config.toml
intermediate_size = 512
vocab_size = 2727
positions = "rope"
init = "uniform"
init_std_o = 0.00819
optimizer = "muon_variant"
lr_head = 0.00402
MLP neurons of a small language model. Each row is named by its layer, matrix (gate and up: input weights; down: output weights) and neuron, and shows model dimensions 48-175. Each number is 128 + 32 x the weight over its row's rms, rounded and kept within 0 to 255. A neuron's up and down rows have the sign that makes its largest values positive.
After each neuron's rows, "fires after" lists the tokens most often just before its 100 highest values on Wikipedia text that the model never trained on; "fires on" lists the tokens most often at its 100 highest values on Wikipedia text that the model never trained on.

L7.gate229 [132  54  94 138  91  91  73 106 119 149  97 111 143  93  98 119 149 133 133 141  87 121 108  90  96 118 107 177 148 158 180 106 183 143  60 155 136 125  62 181 115 100 176  90 122 120 155  99 153 155 161 163  84  81 139  97  92 104 145  93 116 125  93 130 114 134 106  75  90 113  65 124 131 131 183  97 108 152 109 169 175 109 109 137 110 148 128  88 140 118 114 134  69 162 145 138 135  92 132 103 166 180 193 125  91 160 135 117 111 151 145 157 151 121  97 137 206 124 148  46 181 203 109 157 149 103 103 106]
L7.up229 [119  80 120 116 170 173 126 115  56 102 148 164 142 176 128 152  94  82 157 108 156 140 124 112 169 104 115  97 115 115 134 214 134 122 122 121 141 150 152 109 141  93 151 148 103 130 192 104 144 118  89 160 172 130 145 145  23  76 179 113  98  94 124 129 106 131 167  81 107 150 119 114 179 142 101 174 151 134 139  90  76 157 127 182 166  99  98 144 176 152 106  80  93 126  79 159 107 111 131 119  90 157 115 112 164  77 139 139  92 107 153 180 152 117  26 140 112 155  98  70 181 150 118 103 141 140  71 115]
L7.down229 [142 104 124 156  73 106 200 173 113 126 113 151  70 104 145  81  86 102  90 144 131 132 138 164 140  75 118  82 136  88 104 140 144  99 127 131 156 176 112 138 203 142 122  98 168 112  89 109 115 122 168 116  85 149 178 138 122 137 140 104 154  71  94  94 114 196 125 159 194 161 158 143 164 157  99 115 186 108 148  90 145 150 154 121 106  94  95 133 133 140  39 150  64 141 123 154 142 102 174 166 127 136 122  98 176  73  87 127  81  98 115 115 147  74  96  85 107 133 105  87 146 159 134  88 147 128 154 135]
fires after: " St", " st", "St", " ev", "v", "r"
fires on: "ep", "ev", "amp", "ric", "il"

L5.gate0 [166 111 139 150 127 116  97 138  91 108 137 102 172 157 108 113 146 161 140 136 186 154 174 171 106 129 143 118 170 100 116  77 177  87 116 174 141  97  93 120 104 149  77 134 206 134 160 187 154 143 121  97 155 177 113 112 126 179  98 156  84 146 129  89  74 117 171 115 126  76 191 128 136 166 145  86  98  67  95  75  98 139 103  95  38 150  99 159  90  88 128 151 116 173 145 154 179 143  72 121 119  87 122 182  89 126  63 105 132 133  65 116 103 150 127 146 119 130 178 149 164 176 102 200 134 140 140 113]
L5.up0 [116 125 134  72 154 153 108 181 154 175 113 144 124 130 134  87  79 145 119 148 171 133 182 124 105 136 134 125  60 174 134  88  87 103 103 131  93  90 147 113 162 122 134  96  70 148 200 130 129 147  79 113  73  74 163 169  86 101 159 103 186  87 153 195  98 157  81 165 123  83  79  99 127 122 146 144 122  80 108 122 144 181 145 120 135  86 122 124 135 100 109 110 148 106  74 172  81 105 174 143 147 191 149 106 164  66 128 120 187 145 153 152 125  98 133  93 125 154 134 113 180 100 170 205 108 143 154  87]
L5.down0 [123 155 203 141 142 180  96 129 116 128 122 138  52 117 177  77 113 150  70 138 194 130 141 137 122 144 147 106  75 144 117 107 113 106 102  94 181 161 137  90 140 139 201 113  91 105 174 105 141 155 161 166 137 143 169 141 130 125 116 153  64 140 133 190  83 121  89  98  90 114 141  75 147 138 150  95 134  99  99 142 107 139 138 162 140 107 163 163 124 139 153 152  98 125  97 165 121 136  96 132  85 111 136  91 141 172 131 121 118  83  87 142 134 103 128 114 149 130 177 151 116 121 176 191 122 144 194  72]
fires after: "\n"
fires on: "=="

L10.gate110 [171 167 178 108 128 153 119 145 104 191 147 118 173 147 143 140 137 180 103 191 140 121 104 105  96 124 126 184 155 114 181 154  96 110  76 143 164 127  76 119 140 136  92  74 125  96 117 108 156 113 117 110 136  99 115 113 114 173  98 206  94 115 124  76 149  50  69  65 135 114 175 152  91 123 174 150  62 153 156 113 128 129 171 147 155 167  67 143 128 106 132 132 152  91 115  85 109 200 135 180 130 104 128 139  85 121 157 141 113  59 151 125 108  86 119 160 136 156 127 126 134 153 117 136 161 190  87  90]
L10.up110 [129 153 119 145 126 131 129 121 130 107 255 154 159 147 114 164 119 119 101  78 148 158 148  99  70 146 139  93 152 124 117  98 120 126 118  36 143 114 124 187 134  82 108 128 177 138 184 140 130  92 155 129 139  74 146  98 104 138 107 145 126 105 131 106 163 106 141  98 142 129 112 132 133  60  97 102 164  89 133 164 132 146 122 103 184  91 149 126 107  98 141 149  60 137 141  48 168 139 111  68  63 200 108 132  98 104 146  84 152 167 141 125 127 149 147 140 127 135 157 120  96  86  97 111 121 100 128  95]
L10.down110 [147 114  70 153 114 152 105  97  96 185  72 114 149 130 157 107 120  70 107 106 126 121 136 175 183 129 126 147 125 211 142  82 136 183 156 119  89 134 146 159  94  89 115 133 208 153 175 139  71 131 120 179  92 150 134  97 192 101 192 154 128 135 107 165 147  68 119 135 173 114 100  90 141 125 128 110 104 129 150 109 116 146 144 169 125  59 116 116 118 116  84 119 169 160 106 151 135 114 136 104 161 200  93 113 123 160 103 131 143 170 193 112 107 128 144  84 117  58 110 152 152 157 164 107 139 159 137 132]
fires after: "\n", "-", " I", " inst", " A"
fires on: "r", "-", "v", "s", "l"

L5.gate375 [195 146 115 164 157 137 111 168 153 133  98 113 175 113 104 179 134 131  67 167 110 135 110 135 125 136 152  82 144  78 159 115 176 150  59 135 104  85 106  62  78 128 114 121 168 170 141 197 146 148 108 119 116  93 107 122 141 153  98 108 129  69 208  90 170 181 128 192 186 136 105 207 154 124 177 120 103 125 105 184 127 120 154 104 118 123 119 123 111 113 120 138 149 162 133 109 120 165 139 149 126 129 135 143 179 102 124 108 139 177 120 158 153 153  45 179  62 116  87 155 119 110 145 112 122 168 166 133]
L5.up375 [185 189  88 193 167 112 137 197 148 107  87 126 180 102 148 212 149 111 102 111 188 110 153 132 124 161  62 104 139 157 176 133 145 103 163  90 105  90 118  77 122 161 105 193 107 140 116 117  98 115  96 109 114 133  87 111 145 117 146 140  66 146 125 116 143 122  90  87 129 156 161 179 112  72 132 123 120 117 145 163 188 144 119 133 190  89 134  96 154 126 116 169 146 145 140  87 116  91 102 137 217 174 147 122 121  88 144 147 139 130 140  89 141 128  77 156 105 133 125 151 124 104 128 127 146 109 134 105]
L5.down375 [169 154 106 141  83  95 128 110 165 151 147 223 171 133 151 135 103 129 146 106 172 141 121 119 102 144  99 139 116 186  80 121 145 123 144  82  92 169 122 158 164 161 172 153 111 146 114 113  67 127 126 110  81  76 131 173  98  96  97 130  98 180 126  85  96 129  97 124 103  91  91 147 162 115 181 118 191  84  83  73  94 103 135  86 116 137  86 153 165  83 126 168 134  57 164  89 180 127 142 107 129 184 130 142 112 138 154 122 138  99 129  81 145 123 153 142 152 182 138 176 180 159 145 188 151 172  71 168]
fires after: " M", " T", " F", "M", " m"
fires on: "in", "an", "our", "en", "ix", "oul"

L6.gate18 [109 148 120 100 157 196 114 134 170 155 122 102 141 133 125 130 147 148 145 119 120  96 109  66 205 135 132  72 161 117 105 115 112 119 155 155 132 176 136 102 143 123  90 122 145 110 130  66 164 135  50 157 127  86 107  57 118 142  93 151 101 163  81 143 151 166 108  80  65 133 137 173  97 152 130  78 135 129 127 112 163  64 128  98 128 141 143 119 128 135 121 162 117 113 171 138  75  91 129 126 120 147 117  85 111 151 116 105 188 135  73 161 176 132 159 134 115  89 108 119 178 166 171  91 130 183 148  61]
L6.up18 [100 167 130  98 126 153 122 177 162 172 104 107 133 106 156 103 156 137 163 151 118  99 133  70 149 106 152 160  97 163  25 169 151 125 153 122 151 124 105 180 146 144 106 144 116  75 164 156 124 160 125 140 183 128  85  85 141 194 116 143 130 119 102 175 176  81 145  79 104 163 130 168 185 111 140 126 120 138 141  59 137  88 136  96 153 159 128  82 196 107 156 111 131 109 116 127 173 123 139 112  64 145 167 178  92 179  68  97 110 174  70 105 151  87  95 133 131  85 167 112 151 183 122 145 116 155  70 151]
L6.down18 [147 164 121  97  92 109 138  74 187  84  93 188 152 109 126 119  84 166 109  97  98 159 130 137 157 109  51 111 117 165 133 131 139 132  99 131 174 102 108  85 135 125 148 151 111  86 149  97 146  97 152 140 144 142 145  88  93  88 116 113 118 193  87 176 115 106 177 149  97 120 186  75 113 198 180  83 102 157 156  93 110 118 156  73  83 142 199  94 109  79  89 195 129 162 145 112 144 129 103 118 107 141  93 174  67 132 111 116 115 143  98 121 153 135 109  95 110 148 131 115 107 105 150 125 108 187 124  99]
fires after: " w", " e", " J", " att", " f", " j"
fires on: "av", "ent", "iv", "le"

L5.gate192 [131 132 139 111 168 113 128 135 134 159 245  85 143 104 147 181 149 107 161 140 126 131 166 111 139 170 120 114 156 102  77 130  41  86 120 147 128  57 121 145 148 111  81  75  89 145 125 113 158 119 115 131  97 141 142 173 144 151  83  95 109 189 105 138 120 105 127  80 150 151  93 165 160 118 119 161  95  91 141 142 124 149 131  62  98  46 102 107 168  94 123 136  99 190 123 125 102 112  68  54  92 104 100 180 151 156 103 117 115  87  92 128 140 138 124 160 161 128  91 174 163 108 166 162 210 151  63 135]
L5.up192 [103 127 162  96  76 130  84  51 152 132 122  80  72 115 161 123  86 103 140  91 102 217 157 106 153 115  96 185  85 143  55 152  94  77 127 158 124 128 154 134 118 116 150  97  79 168 161 128 174 142 153 147 107 110 141  80 137 127 154 105 127 167 137 131 121 133 164 149 127 148 137 169 104 174 121 220 106  98 117 152 114 121 140 113 122 136 103 118 137  60 145 125 129 128 153 100  83 128 141 118  98 177 127 186  83 110 149 150 140  97 112 129 145 119 158 136 125  79  73 108 162 164  85 157 175 150 114 142]
L5.down192 [112 124 109 111 146  80 153 137 150  89 147 128 150 104 139 156 161 134 153 130 129 120 115  64  66 148 109  95  39 158 129  89  98 161 117 150  63 135 111 180 215  98 120 165 103 117 153 122 132 123 100 122 107 162 127 145 124 162 107  56  68 133 125 122  95  86 168  83 129 146 112 134 106 137 110 146 131 183 150 113 185 121  49 161 153 190 123 129 199  79 157 158  81 133 123 130 113  97 104 110 133 111 104 154 137  83 179  77 146 137 185 163 169 133 134 175 161  42 137 209 165 125 111 137 149 143 156 101]
fires after: "G", "g", " –", " cont", "ym", " d"
fires on: "n", "r", "l", "s"

L6.gate169 [155 126 180 121 123  86 140 208 127 202 173 147 137 121 106 137 165 130 184 110 110 131 112 204 127 141 189 177  95 128 112 141 112 117 163 129 134 156 100 121 136 172 191 119 135 156  76  83 122  86 125 165 113 130 141 115 112 101 103 167  64 176 123 102  77  88  48 108  95 141  76 135 143  39 179 110 161 120  76  97  89 147 131 168 191 168 150 110  71  55 140 146 124 185 105 135 146 151 109 117 217 157  79 136 136 152 126  70 109 132 143 136  70 132 141 165 144 133 171 126 141  91 101 161 174 113 111 131]
L6.up169 [122 106 105 167  79 118 132 145 145 158 125  72 140 111 133  94 138 189 131 149 114 131 116 187 144 146 108 120 163  81  93 122 110 141  80  91 147 156 107 175 119 106  92 204 114  97 108 122 103 161 134 162 119 159 104  97 135 149 144  98 112 127 118 167 163 127 107 136  71 116 108 140 175 163 114 116  73  57 167 147 171 138 173 163 183 120 188 114 110 175 121 131  76 107 104 105  83 155 165 108 178 159 107 148 112 135 176  99 100 120 117 165 170 103 135  97 176 190 132 212 182  96 162 156  99 128 120 120]
L6.down169 [129 145  57 102 141 109 169 131 185  91 159 100 154 122 104 139 153 137 128 153 143 153 173 155 124 174 106 131 148 137 157 149 142  95 127 130  82 168 127 168  95  93  79 202 174 118  94 129 157 121 160 159 120 104  86 130 133  66  82 129 124  68 202 105 108 129 131 152 117 136  91  93 176  91 166 106 167 182 173 101 155 159 114 118 101  91 197 103 207 174 121 111  88 101 134 154 137  75 183 103 102 135 141 130 134 117 144 149  93 118 115 151 115  95 204 113 136 121 117 153 156 102 125 183 122  96  79 108]
fires after: " r", " R", "R", " l"
fires on: "en", "es", "ower", "u", "n", "ens"

L8.gate7 [ 96 108  87 157 179  99 145 149 150  99  85 146 142 147 160 123 107 162 118 166 159 174 142 103 131 142  93  85 153 176 146 122 173 117 153 133 170 125 139 104 104  95 137 129 151 118 143 140  88  99 119 198 142 193 165 126  75 136 170 136  82  97 141 131 161 180 157  54 203  82  70 162 173 202 190 120 114 174  85  81 106 152 160 118 171 100 125 173 144 145  95 129 120 183 118  82 166  51  90 165 139 121 115  99 105 136 100  96 133 130 167 122 126 145 168 150 113 113 117 121 169 130 172 102 127 105 108  87]
L8.up7 [105  93 133 126 133 128  84 142 140  98 102 153  89 115 138 124 124 112 162 128 107 140 130 163 134 154  60 146  94 170 136  83  88 154 146 161 121 133 149 158 101 189 137 146 117 146 145  97 140 111 133 148  25 118 108 125 207 160 104 121 111 142 112 135 112 125 167 141 133 121 129  85 131 108 154  99 123 120 138  40 112 132 174  78  87 117  72 164 138 104 114  96 155  74 153  72  87 121  90 149 150 158 141 127 166 129 211 123 163 109 103  62 111 168 112 135 163 149 151 126 172  84  89 125 147 168 123 126]
L8.down7 [140 143 210 117 137  94 157 127 141 116 102 115 171 141 196 150  60 176 108 101 163 126 128 117 181  97 141 120 118 173 160 167 175 135 153 172 111 151 107 132 148 110 137 156 104 138 200  86 139 160 118  70 109 174 153 153  79  94 132 173  88 101 126 171 161 167 156  49 124 177 165 160 114 121 121 112 105 116  60 128  95 169  92  90 112  96  95 127 110  74 134 142 116 133 212 149 150 172 142  80 105 126 109 107 117 182 149 161 145 168  63 137 136  72 154 134 109 144 142 167  71 135 121 112 143 144 121 178]
fires after: " F", "U", "B", "N", "°", "F"
fires on: "N", "A", "RA", "G", "R", " |"

L6.gate345 [153 115 150 184 150 137  37 109 142  98  98 153  86 147 140 139 154 118 110 133 120 180  91 119 149  97 121 144 126 203 129 130 203 147 111 116  43 139 149 133 113 157 107 147  71 161  84 128 101 131 158 129 128 125  65 123 140 152 155 137 100 101 155 154 168 121  63 113 141  98 106 120  98 177 106  94 111 143 178 130  92 151 107 148 116 141 102 139 107 150 135  98 177 141 120 100 177 103 118 138 139 162 188 138 182 124 118 115 199 120 159 144  70  91 156 166 142 177 122 123 199 181 126 170 148 140 152 155]
L6.up345 [140 131 122  92 176 146  93  52 127 104 154 119 142  86 124 118 138  78  76 124 114 196  97 116 126 144 141  92 171 150 108 113 117 213 160 100 161 105 162 104 103 148 103  57 148 206 232 140 128 165 113 162 149 208 129 158 135 106 125  75 131 110 186 209 157 144 139 101  72 132 137 161 124 156 161 151 124 136 143 150 137 118 123 162  93 129 103 140 158 202  62 125 132 117 142 104 164 115 139  96 148 125 156 120 157 110 126 104 131 141 151 113 141 132 185 178 181 128 130 151 186 128 144 190 165 130 140  92]
L6.down345 [152 166  84 141 100 120 136 141  68  96 124 103 164 154 108 184  85 137 117  71 113  80 131 153 139  69 105  92 177 133 144 135 175 112 149 121 163  80  92 117 131 142 152 171 115 150 118 117 154 142  43 110 132 108  97 115 150 186 123 157 134 118 169 127  88 144 158 124  73 172 151 136 157 119 155 131  77  97  73 147 136  91 102 120 135  87 121 113 126  88 154 167 131  66 146 151 115 131 175 118 102 155  87 166 137 120 125 149 101 115  93 139 138 102 162 126  57 129 151 129 127 149 156 108 151 138 133  86]
fires after: " E", " N", "N", " A", " F", " D"
fires on: "E", "ad", "G", "N"

L10.gate420 [127 131 166  59 156 147 141 144 161 179 129 107 102  99 132 139 159 177 102 176 154 114 143 106 141 151 113 132 142 132 108 135 143 103  93  81 174 109 108 135 164 163 113 156 138 181 142 162 123 127 128 118 118  88 109  79 130  93 112  85 101 156 156 153 141  97  34 120 127 158 138 141  94 107 105 195  97  73 167 101 184 108 129 159 130  74 166  90 111  89 149 111 137 127 106 123 146  85 137  48 137 122  74 133 103 146  66  91 174 189 174 171 113 142  75 154 166  72  89 164 119 120 159 153 115 167 150 107]
L10.up420 [128 147 102 168 117 128  85  97 175 148 173 136  96 163  65 120 117 173  38 159  85 133 128 127 101 131 135 181 132 102  71 150 161 152  84  92 116 127 172 126 149 140 114 158 142 115 158 133  70  89 118 113 157 178 106  71  89 122 135 159  83 143 140  93 122 105 130 169 124 112 146 134  65 149 165  57 100  96 202 130 139 122 147 203 127  99 165 100 130 135 160 108 166  88 112 134 103 159 165 111 123  93 148 165  98 131 116  86  79 133 135 117 165 119 129  73 130 128 108 107 158 105 108 163  98 135 164 116]
L10.down420 [ 51 170 147 128 117 151 128 163 164 190 167 140  15  99 138 163  76 147 131 126 143 151 128  92  30 135 158 165 146 104 112 115 149 147 132 135 101 153 169 101  93 139 132 117 107 179  92 158 148 102  84 100 129 112  97 118  99 167 143  72 116 137 104 143 123 140 153  82  99 131  91  84 116  88 107 109 105 115 115 183  83 137 158 129 155  84 183 154 150 121 152  89 112 115  98 126 131 113 158 164 158 140 114 112 117  90 113 137  93  79 108 142 100 130 118 173 107 123 173 107 166 116 104 134 143 110  89 147]
fires after: " ", "0", "1", " $", "5", "3"
fires on: "0", "5", "1", " me", "em", "8"

L8.gate310 [133 151 122  91 134 167 116 206 133  94 126 137  98 103  73 169 131  96 111  95 107  70 149 186  69 131  96 126 118 160 136 122 126 152 147 137 133 153 125 109 162 129 137 102 167 189 112 122 169 131 115 161 181 196 138 108 122 114 132 179 108 109 108 151 157 103 100 115 111 177 130 181 134  79 129  76 134  70  74 148 144 106 128 115 155  83 156 141 175 106  50 128 206 151 157 144 145  89  23 144 123 155 165 128 115 109 183 130 175 145 150 186  91 129 134 153  92 132 173 122 155 120 138 129  82 133  79 112]
L8.up310 [158 187  96  64 119 116  59 200 148 118 138 156  97 146 158  96 145 129  96 140 170 134 133 136 114 145 119 130 147 137 142  48  96 133 138 114  75 140 158 132  98 128 166 160 100 160 155 117  98 131 170 146 124 137 106 118 140 187 149 155 101 112 110 133 149 129  63 203  83 153 109 147 118 149 171 132 105 141  89  88 145 127 121 107 113 120 149 167 145 127 100 169 154 156 191 179 143 120 145 129 165 155 127 163 130 119 125 141 125  97 132 161 120  87 118 120 115  47 104 129 148 143 138 180  96 188 142 165]
L8.down310 [193 178  71 124 153  71 123 164 118 141 133 135 115 123 155 121 123  67 114  28  81 141 132  82 150  81 163 138  99 116 123 115 138 128 134 144 130 137  91 126  78 137 160 101 150 130  86  94 140 144  83 139 126 103 193 113  93  99  99 125 124 179 134  97 136 102  93 156 113 117 100 182 136 177  76 161 119  79 130  90 150 143 140 142 123  82 125 137  91 121 135  77 150  92 143  82 174 133 118 138 175  83 121 146 176  77 116 120  83 112 111 129 136 146  86 144 124 105  91 131 144 146 117 135 167 111 173 155]
fires after: " F", " H", " f", " Y", " M", " T"
fires on: "in", "u", "an", "igh", "ong", "en"

L7.gate81 [132 163 106  93 169 154 146 162 184 111 136  95 160 208 108 140 122 140 108 105 139  85 139 134 147 175 106  98 109 182 109 114  87 150 136  76  96 190 139  79 146 117  87 163 145 153 151 116 113 150 100 128 107  95 140 153  86 109 131 189 162 156 137 116 155 133 138  59 160 122 109  72 100 136 156  70  99 156 137 134 171 174 153 135 107 103  95 157 184  67 149 137 132 216  60 159 134 215 149 159 134 115 105 116 188 154  80 153 132  18 112 118  65 171 156 169 147 168 120 100 113 126  98 147 152 117 101 137]
L7.up81 [161 124 155 132 139 173 108 134  70 134 176 121  99 141 116 174 101 124  59 118 171  85 108 123 125 123 119 112 172 154  70 114 130 174 120 139 138 118  67 148  76  97 158 117 202 147 133  80  71 123 119 139 145 128 129 136 130  89  91 202 127 140 139  62 115 146  83 153  98 125 142 170 117  80 106  75 128  92 137 124  83 151 195 164  57  65 126 146 147 198 119 154 101 141 135  90 123 136  84 191 127 141  92 100 197 115 132 118 122 105 123 124 146 122 103 157 118 145 201 147 129 141 120 182 158 149  99 135]
L7.down81 [137 149 104  80 105 132 140 106  81 190 118 129 117 124 111 124 164 204 148  92 124 132 147 124  52  67 117 138 107 138 156 178 109 140 115 177 180 164  94 134 135 121  74 169 136 103 128 101 116 127 141 195 151 123  94 120 165 161  76 143 121 129 114 115 178 113  66 139 144 120 178 154  64 165 111 135 133 111 163 156 122  51 133 126 139  81  82  82 136 145 121 167 158 158  86  92 139 161 170  57 106 131 139 112  86  68 137 150 167 141  88  59 115 131 157 137 127 108 147 136 118 126 164 197 112 118 156  97]
fires after: "\n", "==", "″", " I", "-"
fires on: "A", "-", "E", "ts", " U", "the"

L6.gate15 [ 93 135  83  73 137 134 135 151 135  85  90  68  60 178  79 113  91  91 125 119 150 106 109 112 110 124 161 172 119 161 135 103 124 138 108 152 101 134 107 154  98  99 108  56 177 170 127  53 124 124 131 122 117 189 145 111 103 157 155 152 127 113 107 120 116 159 110 140 101  99  62 153 126 178  79 125 125 129 116 129  84 115 154 204 137 139 116 137 194 156 115 115 134 115 127  81 115 123 142 106 110 178 171  82 146 145 122 160 159  74 105 144 162 101 121  62  55 139  78 119 169  86 171 132 139 153 100 154]
L6.up15 [105 123 105 242 197 108 127 143 148 114 138 129 135  94 151 142 136 160 158 128 154 116 123 114 159 171  83 119 108 132 140 131 142 150 130 169  56 109 102  88 144 107 112 153 140 105  53 125 116 148 125 140 116 111 127  94 157 175 110 126  79 191 153  94 140 154 154 115  98 170 150 160 122 119  97 112 158 114 138 143 143 106 112 102 119  63  94  56  94 136  77  87  80  79 190 104 108 131 111 157 145 107 112 136 140  87 147 179 161  74 189 102 113 144 129 153 185 130 150 166 100  63 100 105 172 164 128 125]
L6.down15 [ 82  81 106 167 170 120 123 155 123  64 133 174 146 136 169 184 161 137  96 124 156 199 141 132  88 133 123 119  88 153 105  82 127 115 138  93 159  72 127 119 134 134 138 165 140 118 125 140 176 100 129  80 119 126 108 118 110 137  92 133 120 140  64 154 128 164 151 146 109 157 110 106 161  67 147 118 138 161 113 174 140 163  84 117 136 136 155 157 146  88 132  85  75 100 172 137 139 160 114  84  86 158 115 136 159 133 122  64  65 122 156 147 173 136 116 174  68 179 142 104 165  55  95 142  85 129 165 183]
fires after: " P", "u", " Z", "z", " X", "ik"
fires on: "h", "er", "av", "ab"

L8.gate143 [129 100 109 135 150 120 190 121 129 133 118 105  63  82 185 119 101 146  69 162 127 103 148 179 104 117 122 117 134 186 120 176 113 133 117 132 114 128 146 170 197 132 137 156 120 159 130 128 168 131 154 185  95 137 136 144 110 133 214 137  55  76 126  80  88  84 144  92 100 159 120 145 140 118 188 140 166 125  86 127 104 139 165  93 130 153 133 126 132 114 172 128 143 118 144 101 153  95 114 113  93  58 158  27  81 130  69 166 118 195 129 122 129 121 154 198  98 118 105 125 135 102  86 168 120 157 161  78]
L8.up143 [113  90 131 168 121 108 124 126 119 138 155 155  84  78 153 116 176 126 154 144 146  94 107 143  98 132 169 129 149 142 131 180 111 122 125 140 128 106 146 197 167 136 139 171 133 140 152 176 147 167  55 149 134 120 142 129 148 150 177 168  72 107 130 120  98 170  91 171 113  91 124 135 162 116 133 125 181 141 197 116 115 160 129 120 162 151 124 143 103 147 124 125 177  96 115 125 103 143  54 114 151 103 122 106  61 116  73 180 112 165 162 137 171  95 153 123 104 106 132  99 166 194  74 105 135 133 121 130]
L8.down143 [ 92 141  94 100 143  88 181 134 105 222 105 163 123 123 105 155 132  39 133  56 100 108  86 134  92 193 172 146 168 132  79 130 129 144 113 172 172 163 168 146 128 111 180 170 173 141  72 147 123  92 156 106 145 143 132 145  89  55 126 145 111  96  94 110 131  82 130 131 141 169 137 111 136 179 117 145 135 150 146 139 128 167 136 147 142  57 161 146 150 185 118 137 128 124 121 166 175 142 106 120  73 168 128 108 115 112  59 166 138 170 143 148 148 148 159 141 125 116 186  77  84 133 130 143 167 137 135 148]
fires after: "0", " ab", "9", "5"
fires on: "0", "le", "7", "m"

L6.gate414 [136 136 130 172  83 116 113 146 173 120  90 140 116 151 122 172 132  93 138 136 196 120 135 186 139 112 181 136 106 154 138 130 143 101 164 137 149 162  98 114 114  77 104 155 112 131 118 140  29 154 102  46  81 155 194 118 154 145 158 121  60 152 178 123 152 132  97  96 119 162 110 127 201 113 136 144 150  74 145 159  88 146 149 142 113 140 115 132 127 109  94 138  58 156 146 102 146  53  52 134 154 115  72 101 122 162 168 132 213 180 105 132 118 108 148 137 138  88 154 147 117 170 140 151  90  89 129 106]
L6.up414 [117 154 119 117 145 133  97 162  84 148 144 106 137 142 143 131 117  95 113 137 122 137 154 151  84  97 124 151 147 133 177  93 128 100 172 146 122 118  77  86 125 121  73 149 155 111 153 153 114 167 154 106  75 152 120  90 123 158 127  85  80 228 176 182 145 135  94 112 127 132 101 117 106 134 100 135 116 123 164 144 126 157 126 173  93 142 125 123 101 154 159 146  90 158 139 101 109  70 145 149 161 117 183 174  82 141 167  83 130 130  96 163 109 121 188  90 106 149 122 143 177  73  78 128 107  82 132 120]
L6.down414 [ 64 129  75 131  99 136 101  84 130 130 147 115  90 104 174 182  91  83 149  76 131  82 118 109 135 120 118  91 119 147 127 149 158 132 114 162 119 169 152  98 106 165 131  63 134 131 128 129 113 187 161 140  66 113 152 156 149 142 128 146 118  95 137 124 139 145 109  72  91 180 141 100 165 108 131 102 136  92 122  45 109 135  60 183 107 167 140 139 162 160 102 172  57  82  90 144 123 163  80 128 141 157 139 114 128 173 126 160 177 151 117 158 183 103 156 137 121 116 140 111 139 187 108 129  91 169 139 148]
fires after: "\n", " r", " R"
fires on: "==", "ight", "at"

L5.gate457 [178 130  90 134 134 104 108 141 154 175 117 158 133 137 107 134 154 150 115 117  86  70 108 199 138 131 155 120 129 173 190  81 144 143 129  95 188 109  82 144 128 122 156 149 107 157 165 124 154 189 161 137 167 109 144  98 141 126  38  90 124 128 176  72  70 154 206 179 184 147 154 157 112 129 111 174  88  86 134 120 143 101 134 149 101  95 129 116 130 108 152 147 173 136 146  87  93 158 113 138  88 146 108 100 112 100  99 170  69 154 117 104  66 157 162 111 101  89 175 130 159 187 158 177 126 108 148 136]
L5.up457 [147  90 115 163 134 123 119 119 140  94  94 104 211  83 104 136 192 149 138 126 132 134  98 166 186 131  79 122 132 112 170 110 162 157 126  75 133 109 206 145 131 168 112 107 100 109 130 145 180  80 101  81 121 124 143 104 170 168 157  90 138 100 143 104 111 161 117 179 176 100 140 135 163 112 154 150 100 106 115 156 145 136 156 205  70  72 155 169 155 128 118 140 113  82 144 151 134 147 200 122 175 154 126  86 118 131  74  84 126 134 154 110  78 147 105 111 100 101 154 129 115 163 144 117  93 133 124 102]
L5.down457 [117 123 124 124 117 224 138 109 130 110 160 180 160  98 128 150 137 157 164  86 146 184 211 147 130  98 111 100 138  99 138 150 118  81  71  94 187 178 117 103 121 159 171 117  94 138 147 141  93  57 110  87 134 160 107 126 117 186  97  67 170 140 100 130 105 123 163 147 102 149 140  58 144 120 188 187 108 179 128 123 181 217 182 123 117  84 187 151 160  97 133 127 157 114 116 114 125 171 166 116 126 145 116 108 142 134 161 155 119 156 130 111 117 127  79  80 136  65 118 174 101 156 126 126  85 120 141 138]
fires after: "\n", "Th", " r", " H", " pro"
fires on: "is", "==", "cess", " histor", "istor", "ird"